{
  "hidden_act": "swiglu",
  "norm_eps": 1e-05,
  "attn_scale": 0.125,
  "parallel_block": false,
  "init_std_up": 0.0344,
  "beta1": 0.9,
  "schedule": "wsd",
  "batch_tokens": 16384,
  "max_steps": 8021
}
MLP neurons of a small language model. Each row is named by its layer, matrix (gate and up: input weights; down: output weights) and neuron, and shows model dimensions 64-191. Each number is 128 + 32 x the weight over its row's rms, rounded and kept within 0 to 255. Numbers have three digits each. A neuron's up and down rows have the sign that makes its largest values positive.
After each neuron's rows, "fires on" lists the tokens most often at its 100 highest values on Wikipedia text that the model never trained on.

L6.gate423:181097169156142118127172151143110078148143086151138116092128145143112090111134144101194102125197155168164048099153136092071147054118096114139162124096077133154054094140094133141059108114093133130125102148129175121040159115193187193143072128149165134107118126120105150150108133162168174091147143176119105136168133071177147089123125121130188130145110103141048145075129083106153119076125
L6.up423:198108144149121168099165122176129127092110150168116129073159117110140165138147147087228060129157151121106164150171121182109120149172105116120110164105081170118114140087111167115112125164124174135110137154109103148113098049175125098112120164067125131066167187171100155148173130171128058107088097110155174157131074098165173135064070146139106169161111115081180150156141160137109102169140
L6.down423:159149122120106142073169150148106106162119162098124164164104198104091153101146142205117147115084110147110177077112101101117146121226092157146110083185223124137119168145134089116096138080123155105119140107075114164131151211156186147115113134142170043081135127148137113152051155135079134146149156117097131101123153163112136153095127093081134175175117086098134120134108142149120190109186
fires on: "As", "ography", " As", "os", ".", "ics"

L4.gate700:189157161085130104114104199079132108113137117221081090115183081096152095150150127159164109155128099129164144135150126125150142140116161155131135163106146135159106108127055103144164130060176147139125075137149104172087140157093099163105125151090062101157123152115094095088158152126084135134153132128171131115143148077086173143124162112118100083094148169148076150101108119113172059171147
L4.up700:196100183118127097152154168057107125071099133152131131104123077098103101131156133073148102175142100126146157160081104116163098142112161157122111183071157158139125066122087099128156188112181096157120142145147061121169164115101153168135147174143067105122142143160129093126089151145109117153182132101213132084096119072134168137143155148126125098091112183134132148131129126098178094148159
L4.down700:108154090167141109158155098204123130093124168046126155123126112143133129134123145135091081116097138133120139113127129135076116114104125162152081143154108168089120091156178118098110114081113084129155139126051150099157122073153094083104128109151059158140148150065114165142156093124137123136138143165138161125138114164142101116192126111129140151130080072130159143126152161172168170113094
fires on: ".", "C", "\n   ", ")", "th"

L4.gate892:123132131133158120030121154145136147076139113074150133089151111156133133102151198133104112074098099142103201100175143098105131089144048148143149119112116077101139143150093161122083134080133100059126126109104139093140102139087163196124157105095118138120097146135149092102067108086138125123112107088133159158097126141102111157131062100161132047170191158132142175090047132138159168137147
L4.up892:076139164146106114153123153168139123122147147125179134132124142137133075123156082155170134155123179129123128128122184132123078138112114114198101088132132097140094063124185116077170089094114069177146121080163133133139130135135127120160108127086138095070110091052083096152108132150145048099196093145101124094178148093125167110149124141119158144154131084134105097037112082112147119043158
L4.down892:098144106097104129170152079096157090213105114142093124137110152122137116162089116110119155178120153139138138133150124146134133137099149128073128113116125126148185209157137157158110114153155095105128173121131106178115109129122100105096144160199120163146191117134151175059139113155197209131091144153103138096123190124089075075118145104100102139123115125138115107128149130130157153155120
fires on: "W", " the", " as", " built", " station", " area"

L6.gate638:115172105117125167159157138152171114129077137138116164102112135186121169122180120154144089127113119082124071171204136077201125096134158123097097132146114129160131180094103121174140118122117134159151136118117127167122108112153129105151134181050112183112137129132168143172117136128159174122135124114114203112129099155055130131115127170083123117079134111125161116151135113144180164058090
L6.up638:153133087132084143177149132107080140082094088134102106132101133156094178128111103136124096137142136096181145118123102087135107101121170107115178118152119155083116141107090170085192085118106051187122135126129155155125156181127132123101086045165150191109106065135085135119162136113115145115100159156103094128183119122153132142114124147130141096124090073120093107064162141056076123123059
L6.down638:071141115149074119111143165118129120168133095160101137190114157179122084132159076087107137160116089146083126130105194135099074101122159116135064135137081166157117158126152079094156167141125135151157157098130157127167104170190143160088123156084102194141104126158111105097086114146110084174126084136089159102097112105053134135137077241148163173121124093092121078137098158184115172081149
fires on: "B", " ab", " inst", " B"

L4.gate864:136176144143109105108115136132071142144163154153132134168103121214125109113113100116104108188109123165119140174164099085081124103160107140173092139078160122131144111135115138103106096089101193073148094155076134138131138100040127176125169139120223113133119166145197125072083191116116166076098145103150166107151122130148132159111111164160144096139099088123115122068176102103134115103120
L4.up864:193122153123125083094117154150172087111194138133116128169161128111132129130141137165169146179124105141180085119124106135127143180124119176110133138152193160165189082187135133090153064114118123098111155134138124153115136150160092163134137088096081081141100133068092133181110099157106111143155120149142100112174131106084148111198124179120134082120172123113127134099078154154158093124120
L4.down864:174185129139190104166103098137118139136185099111144172144131176158092088125086114091087127153161079154176090108147123151153105128152118083090112145117132107180142127171071166114087106110120177085127132134132113071108091185094124205149143178115205131156190165137154152182126197139130135061122135062154148169136133124094103129166149150093103109104139128165107094105163131084135136113129
fires on: " can", " may", " I", "I", " will", "'t"

L6.gate179:094136101130114126118174167130139126136157082084148122127105131128147110116106142148152126136140109200130160172131117151108073159147124153059115139042110090108108135124130056136115138102108153111170158197183102119112185182126162098112149172128162060162098124147103128085146132058144161148090122154193157114162152121048127123105157069080157119137139160128102156104157139147182096127117
L6.up179:075107054148120157168119193124155097097088175093112104129113165136137199120149112183112189170102144127163069137099106151119120132105140080141066120105107177120109105120119100150163141150069189107116168128126094117140073118141157068104079135109213146171119164156169183141106147108143127102106109153087092105152163116174195149123093120066065130067082138093074142195148165133109085166165
L6.down179:102113107104154201130127178100124044147135182087125122152119103122151146158172124140171135176118117115204097124086098110134138094145185080208089095130166142086081162150129091216139120073113173111125114149122153128109176132086117105127136128165120160094140168112138171080102110175112120119144131150181123137140129148152126109114114108121139163096117141157131149162135122121049190117102
fires on: " No", "osp", "ap", " no", "m", " v"

L4.gate318:141063146130110066135131156160127120115151051093160066154153102122165088091126154156150149162134127139127115151085149103122139107159134064107127179125103162188099136101131163087135108169184149096118111049112094146116083110090196096147129163141126116153146101074110125147119148137151138164124198145092179110149101154148129173095153197148149112176091122073092157096096101099185105129092
L4.up318:163141109138092094085197174141148165128162076098160120101089158151099081122158115178228102090187161133186118084108104135171147104106183091107141209102117162129130115085148167143126109147090117083121140078090071086134137133116107086144164123157102111112134129079131122110130101077142122195123114139145083135068153131127106122191092164109082126117085077130075084157127142123065091153088
L4.down318:144192080099093103161090135103081104137111158133104154142133112141105180163121119089119170128164120115125111093091064163153084138095077117144163088128169143070078181123129117128126120170160123202118080110100179115135162166103128132145113157173097108110157086110125171122141107132121127108058127166143148105133136145147097083107146163108102170154100108100119091139143124095091177137097
fires on: "ly", "\n", " also", " 197", "ive"

L4.gate548:115192174140126110110155153091130097117122109147110174102160134087166124138141132119097223115132104095142118104136164089101150153176101135124120124126123102098193092179142076174159156142132160111153121111211185153110137203148119161151110111143141073146055098140142083167105109110075129143105083133164111153138095126105146131155189150118120104181153152146141131098146125143182118101160
L4.up548:105116131066101165131086163099087148126081190171164182095116128093074133091148093119068125124068106074129159133113121140111110141127118128143191119130146117099107079175123168152149156186111108119120091205112168175171181140150142186088127160146139167083122015214153071092123131068089155115096089107142101127122108157084120084166116118130162055180075117112130095072133118162144149164085
L4.down548:105051072091155108184124092165201126112163064165111116080114092179087108189132182151140093119129155141151121175160132160131090125145129084169155170098145141130083128098133165109136096109133136152150165158094151136107063070092150101148153144121151204176126145069117161141133076196180163145122231145154109141139145113154101081087129139119136043063148095090118135146102119075108088113200
fires on: " =", " (", " as", ";", "|"

L6.gate803:150129074158143130158153146159124083139143093113147088156128145138150106166085147134172126117079208180154167187135178085171170116124141037115150177138196112156114097055116132161120132147116136118146062087145165082123121083151208083111120069041123109080073172124074124128106107147052108163171147140113121112120125146127137186129135110165127088094105135164097150078095119106107110116071
L6.up803:114114161088176123140117129162108144135099109142154190146149154140164114198125090131107139124124156077120123098126124181109106173134112121136117123162067127114134064137134178122142125153113122159171086187125212098073120118163076146120163162164189134168170129161142098142093074134135133105163115129143113161142087054105093098089082133127130127194117152143216093129111139151110133083100
L6.down803:181097088145149152139146137107149105136089059100159097156102149162093068142114162129185125148075166115146143127098154097177112146095091115177105141119170118141094175153128185128110132150150128103118073131124159103141154096147191129109182133137149140156094149123135153127155167123148055130108176128123178125181125117137104121162140113155118120086098123130073151107099098171137052097108
fires on: " by", " and", " st", " &", "N"

L6.gate310:085149054174132166090108172153129139146128167121099111081140156115149084184198136094082150081143115110141116106142097151145158075094120067102178188147082125088132078191134157143167147122108109122112194152137182116113114156101116066160134111116141162133105108154084163130136149101135137090105162095084100126074143111102130083082064096078087134084156088118116177132120135094105155070096
L6.up310:180092144130142100096120148120091104094152067146099106106092163135126173136144114148183096129168113146137140166046094142186151090179170192183210136052127128129162125143104133116055097129114111147120153120117117110106167123132144206108135124146100177162128127117166143113164152118038120106054127119120078125120177143118103157150156160151114124103095150130145172180171117135127127061111
L6.down310:136130119138140118109135097160122124089197123105093067172107144161108133193166142101146117062140121144061107177154088167143121179112082135082160152096134090075076112147100135147086145163124117165125091154154165147072132166097164102113117154112108111159067169096093153096116159144107147181139129095135104177073176123161147142142144110092134110132152132137122118108133151108087154092164
fires on: " of", ":", "',", "'", ",", " in"

L6.gate286:156135049128161162113106152126103092118196069057098080173047105126153152126098150204056121158100156122125187133104136128197107114093129119167124170147092111158110184154087158145110116154047113178159101120095088157082115145103157113156110098158172161088161101125122121123135172158159181161098104143184147154132078107148112157077129143193137092063126163174138131071096118140157127165127
L6.up286:137169101176105093144145093102095083116157155066161153084093129166164158161104129092106164147146162120153176173064144112162092054142083084113132108167091117137164198126154146125093122124159163117114170082096099108164129107141174079133083064183174091128134127153155120153159124134068161152160153133181071145185149116051087128121136200143123119087125151128124175145143131155120122172092
L6.down286:145145152117138139135150098119173111132075195170149102121140168123092157143044120112169110110121137112129128095110105166086129183110165141123182119100149147086121053123110161141173133129123177111126091115184152176101126145127160107108145206106154131126112152175136134136137172135098114112183150083113178107045150123113157160142129117094169152183141117133071065155107114121107162079121
fires on: ",", " of", "i", " for", "20", "ed"

L4.gate534:143147110128095107107101072169168134121101124155159161052108077146098140124146125103152149128128169159145187163119078110158140166139082177063104123144154129153117116122109107157141126202087145111155140048110149097183125144117111182080124104115126109115153057140170124108106104100150097150109149054197120087132062115093106149109082130107081147119085108091107149140072158187127115193161
L4.up534:095151136121159120106079150085161190151120101107162126094137147130161116108148085119092155090236153126137149179138116084076094118181087172114170110143132133083178092117151051189133088106121135122226179118124194129104146197156097089085138084166105137156122125155133139141148135115176125104139128141117130151128132119093150144152127139105157112134138118117125143129088145137158141166073
L4.down534:198090116057097164073168137133096186167120110128091102103121118106157098189168147152101127111141157132151154128109104143141126109156167138119173170135143156135119130176137140162181158144171090133177139094103166140187102153154104160084141119139080157134158119144105146128126023115144083128193123102133061082135090128121085144158064153091084112096097147042113201179088142195088076148118
fires on: "F", " qu", " 196", "f", " Qu", " f"

L4.gate232:101113158131146151157117106127148161144086119244119145138113117146117122164091096119139111136128163147150166120057098166139138094072192175137135208139084166105132141178067094146148080173163132168106107132174150147098126104166159165155144083118194113058098089151155111169132103109120153124164111136156153078097044090077132068109135077095098139116115157100200113108095150137122159130103
L4.up232:090132122140066084128137103058145070099138150124138129135155151110115123114084088154184112155091055185128126147116105109189111115178173084074138134205094083125149181154181092138134145172121066121153088147143040098140150135168181145122154088059133152119085150109170051162084114147088119172203117164169129102161085169118087137110153156143129165123098126135161191150117114089117149131099
L4.down232:151094126097164134156159103108113152166130160122072146118135156101150073141197162146137091137064193168127127159143142098133159110132150112149153071099191129077079215189158108156125165171158103096123156098045166145110071147165144147106139116150103177136061097162131091149060129148106092170081142129166104134146065107132097149118148112153100129130154151109168176103128093090165150082127
fires on: " d", " and", " on"

L6.gate398:114101195185102091076147183145186082168130155140127097133159162138124178157104146147166197111155098104142114138199165136110131121105126071119121122131091082135156158119123144162102124121118120079154082116171075147087066085089131094125115148163106161155132170119039144191101134153132172114084055125164146075134110099118179136154099150166081192120124161151128118131094173154142102138104
L6.up398:158123193133131122138187111133117097121131125084099096080135044130173079126086128103137147161095126141157152151098162103147120123127096168160092122143176134095115097109157089097121154117176132165122139117112213102148120165128104069085097136120137154071138160105110163100091137174132086102186161173127108095186122108077117155157158136134126094114137101135130096093148104055122115105156
L6.down398:068135150158052131053133176113129140139104170217162140154137126171169107126143148086115161152168149142133099162134170135175113130134140145115146136101181118123209169166130151156111195128137167134114154137164162173115109073114140111084153111139184177124103154127101163107128112112106117134097138144102122129154175145128197106161147145046083177119074113127161163130124109135151151125112
fires on: "c", "v", "ac", "d", "sc", "E"

L4.gate380:141141102200147141073130093110133186122180090149113153102107079165110138140132149158119127089114101155136150139150134096166168094103105140140179133122120200072144139158071139160121155106060127162095151101152125106150085154090156057131065100093057123136151130124157129113079163113152109123115128113173150223117127079150148102095118105121177109093091132152194160086081116116066088155078
L4.up380:131129129157119124110111116151144108123113116121173123073132142090081137161147092158055125183167146153126125132108118080171118129186166132154152160171087142142160176118144098160146087163088176134172161097169084119115111132122153163214079150080065115163164104110135190107156146140079161106186179154135090136152186146078087150153116104156132159072133151165158109147151121123057111104106
L4.down380:147130153175065197143100123179134155099116098121123136124114198107147115186177138094137096119165076140062047048176110178093061124097101159112153156148131119171096149157166182111091096171130150139113103112096149117148146111153131123097154086173141110133100097163149131093090037118164139135090140100120122085086152120156148101100121124065147151106182153106145067086176182130050145108162
fires on: ",", "imes"

L4.gate483:197158108104125131137138171139096157130105159114095147196135126110116172121173105131118172132103034105121084129131106155107104109134122184126100113113144158081150145124097151162074153145095121099125173137097109121092107129076079082090140110130083147141146094167088122126153137174123146101038159138094121153064103138170086122123081151065106108094121204131174080112169125140118078137153
L4.up483:155105137140121134158098094130105123142105124139131184129130102097065147124124169123091159119128076172152139131121091152150129076135139085137111157064137172110162108205107100119109105119136141147107138126126111173153141189108141065104087111092127115072171094145112118084087099086160097101152173146162149113097162172163080148074077117200102110114152124110104163149135101058114129117108
L4.down483:103149084167207143112103125074147167121050158174158067077134129157143168095095119156098083104122100124137102143122133138101187153105039155141129116131100134111108096120149114093107146119147157133123138116158124211122106113138092126160120163135167132144151144109154120112075156117135164152109120162123125156111105162077111152067176173176133125140146140168088147139172059068198130145104
fires on: " 4", " 2", " 3", " 30", " 1", " power"

L4.gate434:107144146091150108098168194118129128106134136150114088142135136166117102140052140099196120165142151139158129137150108119095148179130078180084170156176111121131171065092131155162146080128108172099129126079149153087109134130161114181099144158136173105121136103167148148176088120145154021162112132173151169084124128105085114128103095138165119115104168118135122094110102056114139123135104
L4.up434:173141139134187112051128126203161074092137179148109111116123152180158167117073099075099138115142099147157101107129109155145176106072099123109117107126182100202188107154095134081151128150128129124058161123170128080130173121117126151124179118079174164108163094161084069130113146097153079114116151090117170131151174132094122143126112160140071077150117112070114113078118067116117125133151
L4.down434:141129140164141098100077135139119084082125166131102216139136150172122152136100144059096144057157102108169194066166109154105099120164092142147131134130209163179145158124138158119087072160132178095082111132089117109201144189133058139097142156100128096167181125122113120117135117109096124164126115059098113035101164120110125140174099143088106159152091108152116143168131072171092139103131
fires on: " I", " to", " the", "The", "I", " he"

L6.gate872:146121157130154130141129216121128092153158136093130097123115116088147134112153139098156103146194137178178115109141138143134107079049154158109142182049168084174117156160140160177160124186147131100116147112130138107063117124131162154155164134114151109191166156148119151170121118123063105112182090167119109176075080065179186178154148106135092156161098089106121122146149145108155142157114
L6.up872:115161136112126111179109151152114110125119130130131155091119077128121177094142143094081137139149148194156141094147129165136137088094153154120109157047149066178137185156099131142145130202208205158124140135103139077142116136112124155114175131158127159149160167154106145174098100167081131111193082136162108155101096055151168175156155119183101155164081094113191128151127158147120117146141
L6.down872:108181082083093104168131132162127137103069120182162092100160136096064179116095108162097136121125128123136167100098092134117142189133157114169101083140138158162163115172119145114086173055153178148133139087193159129148196139083072125113129125114034091132184173069146091129118111131130166108128150125128121108125197118110164110115151112148075112144121095149176114198109110150146133117183
fires on: "ro", "os", "n", ".", " Pro", " un"

L4.gate759:081116188124155175075139183089128208091172145121125129108132179100121158148117121094152126141181121129060147121174142137103156105155121205158132121109194120121203042127073179087106122052137145153109096101128127111079148140187152135127119140042148118117078093105084106122156092092165141139150166144111114155109099136136157107164148108082146128127090123113185094093091106080143101078186
L4.up759:136110115148101100154130133137163120110131084141182145170083183156117128157105158158105096117061141151149180056121147157103153143123145143141145110087130125106132111045103165125127113097103121158169117125111128165163132147138118109077118168138156182135175122105126151092116101094153150109163122130100108126192105176147170088130170145122115207173178082061083113152146134135138143163119
L4.down759:149137091151050091139067116125119138141074125135159119169113110102145106123157163136137163099090115105145096144138124100116117088128106112040119164158130112067104138122158104158144127123110110145105202081160127131153074113094134121119166141115123140165140147130116124160089100120123148132064098119135169095087088210145109077129096164091104109174132178087149104093116151174150098197137
fires on: "ed", "ost", "osed", "ored", "ided", "ith"

L6.gate19:111176160175087089124147178130163071126137107106122096162144086099142119177077143143169111156166195128163099187107132118152113066177140106165157089128129188176149140050168121145164128102205098155153078138176134122116096143141125089159088120134132160055145072075180112136078126160155092106119156162056132131144147090115120163142134119104118152172059105082146152218128094122141135143141
L6.up19:048135145127121092106120121151131183151160167119152125144105131063064138124145168170200051117137126110119122086087098101113093119171110122098109095182099135108121074080095141116112125133069166092145155109149099063137129143142145133095159136091172151146125103078124072136183138134078166148175199132169135098121058213158158107109135150121124159129138106143118103175147127146127183098121
L6.down19:195169118129128175135153181141097171177143078058130128110123090152133057134122135105110074081187074111152194166120132119168132135086074162149084126111160157161081140103146158092123108108143102144125119132086178131120167092164109131168135142113143167147090122126186113113098186106189155098094103118161128149140142114170093097116023144126107092136115166157071170179121143104128142113130
fires on: " |", " Lab", "er", " debut", " ch"

L4.gate184:143185146160158156148176177144147105136123161116108094132107102159192087121092092141166135119082118117174091129227148098101182141143133183081158149146155136147164133107096156120094058173127149104099141150169155140112087118124107097117130178110117163152087126130129126151130209140095139109069151145134130140150157139111110203123075161066118097154164137086171166185160096172125110146113
L4.up184:119120111143166119135178167167082195125157146095139100139158128160134136129077101110126118111101109090138141132125069122190160118098114152110162145109116141117124090046085073089139128183123128095088067093078129110155134066125098112110146128134155159116130083112084091096111095179146136156083157122110157102146141121165113142139097090100142138166108126119128124161144071144129171102164
L4.down184:149128103108161113157211150120095187115092162162113108134174137180081143115112116105071146139173077110174169149112124170147132136142120141161157125148191157095153108144107119091128116168141131146122111130135109090199105087120156127106142103176104158161157101099142116125117064150136146194090158088114132047163109121174139138175066130144128172162076128088117113147178082139147133108131
fires on: "é", "my", " La", " Je", "I"

L4.gate192:139143173068139134154041116127142112165149159199119143070156123054106145119124094094145140185086134135103115112136102171147082132121132122161147081077208120098136161118133147102156134087084114129094152128104134103107114098109087078118147119173121143153145146160137150138180144095160149114138092100171154151090128119100142130128117163147126138073055173142147097113136169113089130158184
L4.up192:207105125102139144198161117096152134147104094145103091072151099087137167102167097114076146097171087144123106135137132162164117160117177182123078121122093171149120078147136158090130176119108147134123115104149147124099129100089125128105139157166143143110090077165120094119131135111107162167160113136134246139151107127118107120115127071132117165093100182113102123102145132140168126112120
L4.down192:091133090132164144124158136158132133166127151108103097115103070090125088143110068099089108061123100094103145118105071123128158124092090179104148116082189136156096089170164176121137159155112131159174124116074107142193105073143151147142123123088106131107130134128084092109130120137124098142085077096157178132130094164116115111101129135086151092100215171073054159121114133137195108129119
fires on: " and", "ive", " 3", " 4", " 2", "pl"

L6.gate259:128138093123111131135151159128132185093147114104108123148134084124151167162117166140156166112151104117158119121141125122181217097104198144122166119098093091071131153101122113132148093112113085087102116036135135191170119204156095172151105113160126139130094118097112143144200149059128120126149110099183056107094071097091139126137093132166089139100100060085106099135100161181136114078110
L6.up259:182127054123105082113097114125155081123093121104080106133108128140139084108193181165164116114131084118144136201169090051140220115129184094122127150158132074079116171123087126197154065102111124080116176062132151124125153192122113130145084134072173137124162090132144135151171150146093108099135120097194142091144089171074059162129136082145090112124086071114141107108099139176113122114114
L6.down259:084069135122184160152141076125110202115143101118148172111109176144145170112153136142137159177138138103159174075047132194137127082123154158129146061108105153165098086131200078078144171130210085136097117101092144168134095090089132145058133162091065083153149122122091102168161029125113111166186138113091106110062074103136167086114117151119084180138135130147119121138115120087128117110122
fires on: "f", "ect", "F", "ic", "est"

L4.gate830:107153101185126166149184112171160135125135103139136088131136218166176111132115172156165148143087055162149148096087097131099088158111148119124078130144103162104071142168132108136097137154106111129097131124095152112135176162115088115100168194148183099139139137134093116122119162111130174145067160136160155155139129092120083125130177124085120112059103129111136139157123114147123078142104
L4.up830:115090116135101188138156164087109198106154110153110121112137160149137128192117210109166121163191156146145113205143107160137084090125098104128174167153051127105074180093172152148131160093107126099153179157074128113103160147186177101143164146137136148095161145133125170160168164158166093196097110172141154108099119120108086126130147062115111153144097096121174138131062161140138110119108
L4.down830:100170144202107099113140129176109113135081131101114226169168154122146133141167095143109082153076155080075122166083086143136087140085152178119122111152148144093096205135129096100078066087143153121118100122114108154113184134140114088097138097178138118114087134145072131088097029129153128158115196096103108067134135125170148215149113137126111137156120145150105146134144128124135121126094
fires on: " Go", " no", " Em", " No", "ateg", "we"

L4.gate461:165124057123127080217135139111110062126089101109110126170150137175089193163150131120152146114100135175155111145125118138157134171112114069109098112147127100099167113130119115125109112182068152106070167103122112155118091170165129136096098120100105128115124121162101174115104128215079147189083090197124113098123040099123146175097087121088108111096175180151119115083091147159124081100133
L4.up461:100167093136116109127165158148139163152155099144126102141115106127094169152156121150162149124146161143114094103155194171112128127107147120088183163165092108143134172102086126109067100120170163071125162167143143185127134073145101142175104091127097113098141152094128104152156096132138068117139177116145176149132078110098131200131065097108177121118188063145119094121091115127132129165150
L4.down461:126082083171150145127099132143159088066135141116099137122134177117092138146098184130110181157105166139123084113148147129168183137072118150133110114173142039116136142116170091159160143196106144116091160166141147201097130090181127148143056085141106123119150122075123128146150098175117125165115112175151144155169145126125175083135093123129114135136144094152145122112086133217151112102140
fires on: "–", " by", "-", " and", " Ch", " L"

L4.gate681:112225117190146097137125136126130088089086124157164101151108100128158070128133096128121197137124096086119120108151140119114179079218122116119154181135104095133107136180124144166163112094123126117057089116117118112133133085126165112082137111097172107114122141105159100157078170147122125134114091145165176154208155132112156095144100133183078106121119143134147139115115144187186138124106
L4.up681:107158080122150169144130109085120168107126172162042137116134099112167155151148133086166162117125102154097138104156069113137149135101146106142114089168101142147165126158106076144091190119142120182128120122109124127183122145087113150094123140129118135124144147171195122147159161094120163109084121114141116211118139078094158117136109153097162101063181157189144149086122168173159153187176
L4.down681:123102113132150142180097132097094144151160091076148147150156141097073127092154149142142122171122149082207124113165128122094137098124117161133137218089157088124109159098095125117147136092189106157086138092150164145128122107129146108156148133097138133115107144175142092125151114105110127124106139162090137125061124139138086111061195185124111150188070123070128105146098163074105071147141
fires on: ";", " with", " as", "'", "1"

L6.gate660:133194013182145118174143142138149115121159109107121174158119121117141090163095119114108173108135149120172165216122147101138169109151148134112107128084114104122132101161102071126097133126093106152142101151144154128138110119125197123121074053093212151097183118110146119176146159089125171128089152102107158113146153122112078146149081131179078111094102151165092102080115158094133132110100
L6.up660:150124187169148061165165138147112145138127133142145142067143113112075077156089168160135114177141058099138128145177141107155077092148167105177132143105161116121082116084075173117186162117148126182151131111145094052145069112142146105170127096116156152090119127169100153165154137153103152051139175146057116100159084077126158120101170103119127131118078120097136120108181150107122153107126
L6.down660:105146122089190080163109118112137140146077092155072188123099174076163129180146136068101169148109196125122103116181154100085098126139136107148155115134141121126150174135109148161135111112093117142089128170173138083137139139092087179130112133158140140165149122169173154105159181152070166190176176155106052136124133152133076165181127096161115091098068072113140154141130132128089119115133
fires on: "ut", " with", " of", " an", "at", "pt"

L4.gate866:122116173090150125143086166186164179112145143140126100119118131100120138175141147165141110132131169131126078151149104157051164093091105131102133134170171162144121140103140140115117135086189153083175154081156099182133159155112153103164124141106171096131184107102086151090113106086120159130120100111183116044121068116178128144078087165099095130142116114162141082071118091134061075085159
L4.up866:076165174150144101114068166096088134092115104128142152101119165199156148087127116143160137146101125104099143171114091130113153135110127120184144101059134104145133090124127168150198139146119170111158173079194140121102149115122158085224112110142126154136159080083125138090154104087090138095055130137067140131138131179145156145110103129119161155132132098124150066139110103098129177138132
L4.down866:119087116153132137066105137121153095113091117188133140115101101143160034106121092172118064172096118119169137149175095133125183202150147132169095140103144119137132124097081143149107145121113193132131121150129119084119113132126064109142079106135146156118136123080182104126150113113176142150168077154125124086123122162093104185105143145096145172064099105149101043110194131077123111079119
fires on: " 193", " 194", " direct", " 196", " disc", " 197"

L6.gate812:128101144138136066101137152087147125130090162124192163171105111124128119118031086114125102111124159105157136092098144123130138043182180156117191155136098170171180192184111125122143140130127114166129080170162170106118050123149160097159153073102138188107101124134083050135120111097086136114140131122074136136096107143133104154108103121094149112122127179122164149152055100116181145123053
L6.up812:119089079135117129105173109091163157140136067094197153154173148151146082133136178103130074150154123130142154166117147100187176129157100123103133199169116138132073100087090105174123131092126123132123108086196073149152082065153162121144105090163104079080141140088184139172085163069136118174147086077141145119138131197097079140107151161194148108137093150125169212174143172126140122151116
L6.down812:076130143149106071111181126044122135131102202172107126198113140106177074138130161128153080190085117148109161137145142079145125096138152094120163106089140105095153108142180078144102214099089112099089027107122128125119115151097090118125139117135118086140077156118118135186160155145122147125100072146126118094124173120114102132093102081118134117112100106113117162124113174147150143101147
fires on: " |", ";", "ot", " d", "et", " a"

L6.gate307:133130167119128174110090127095073109127114083114136128155124202126173155146058118146139166161130134155118085143173186125088103138159089115074156122132108133174173105159135107118160132112143093097175167135133138142134079095162139093130112142148093138144096062121131162153137109145133045180076158159105143098113111180149096072126128148099025119131140143094147151106078097147120159171129
L6.up307:140103170109143149125112118172071202135106087094126149175125136145130150157039090087087135124117136150082110112163141113125056126198111085094117117141120102130170112165160105141165176071123101130146117170119107103158100114129139140082104160155070142158117106118140144133139103118151149145081171160109158128141115149150083067139162162113085120124131142134120107065126093159108213110130
L6.down307:129155131123133161144089089150120196121118117136164099116116105098124183182091096150075062143106127127050146165117133138094100125143118131165149111144132148162115118128149165096126119094154077166143096098126093110110161117143105178085078148124042113112134122127150161096121113107127203110135169119096113097169157063137088101158174092119133141130125136098148134108130138227108172171142
fires on: " against", "ier", "ack", " All", "aid"

L4.gate9:151135088103134133022099096166143155108121081130120100087118136085130084136142131154111121157106135146133184116122119145101147128157150108164152070158115126182044168157155138166127153114126114136151097114110127128173110119131152149089152132135152138168148136132152124184101101137105093104165150137171097157169087212114099096091181096183211127136167185125128179108046146114122152141133
L4.up9:153128132135111168073043123128108100179165120186085115128133106083138138150147138118087136147159125051175152114120110177162084149136130174141124117135084141103097110122135144162176142060145145086172152161130142157153142152214126128161171140142219150161175135154110156138106167107139101133110110118098124103120181140077156109104156105164158133089136184127118129137150129095043149088093
L4.down9:181121140164161154113175127155095169143181201090151086113124142119153106064074144158126117095097136178078176087134193134140172120182109059141135144162161150166102124141117092076126150122080076119178117109132137182169138100132117097101080131104093162119097155098146135111123145156120198147127153140224105092139138112161126178126120147096123067137100164141075125153120139147143169158109
fires on: "9", "W", " by", "ation", "w"

L6.gate578:127134157122145103133059163106090189168136099157146118124127136119152136144143111120134118142171071115113115072146127178101172126144163244155167154096196080082106107120093144107084102123093104139143086168106124114074146104096108094183118116088110139136115149115131131117126110169147143225126135125092152124134131114119017065150090146121082120170118072128119107094128148119146104067138
L6.up578:097191126115166114142088188101132174119098109101095126134097197133191119144138112124152147117110158118183073141094077117109167152072133136120125122135155134163088112147145128088114103131197103144127091138157136100117106130152050132157152144111108119167103103114182103119139149137169161077153192122198185107096145088104145106111193097109176162101099160167147089133119182151150075122181
L6.down578:152122099159103135157117104171147105099145157072129173155097137165111099123104141102086109143104207161107157128153143124145107105173112155126115156116147119162117118130114099113114113122098171104161115108148129136082074019167117145139102057194079135113141128163060047157158058154054100107175079145144113140093190129122132117146167150121192114153143152156157099163069119158056114156103
fires on: ".", ":", "h", "a", "ey", "th"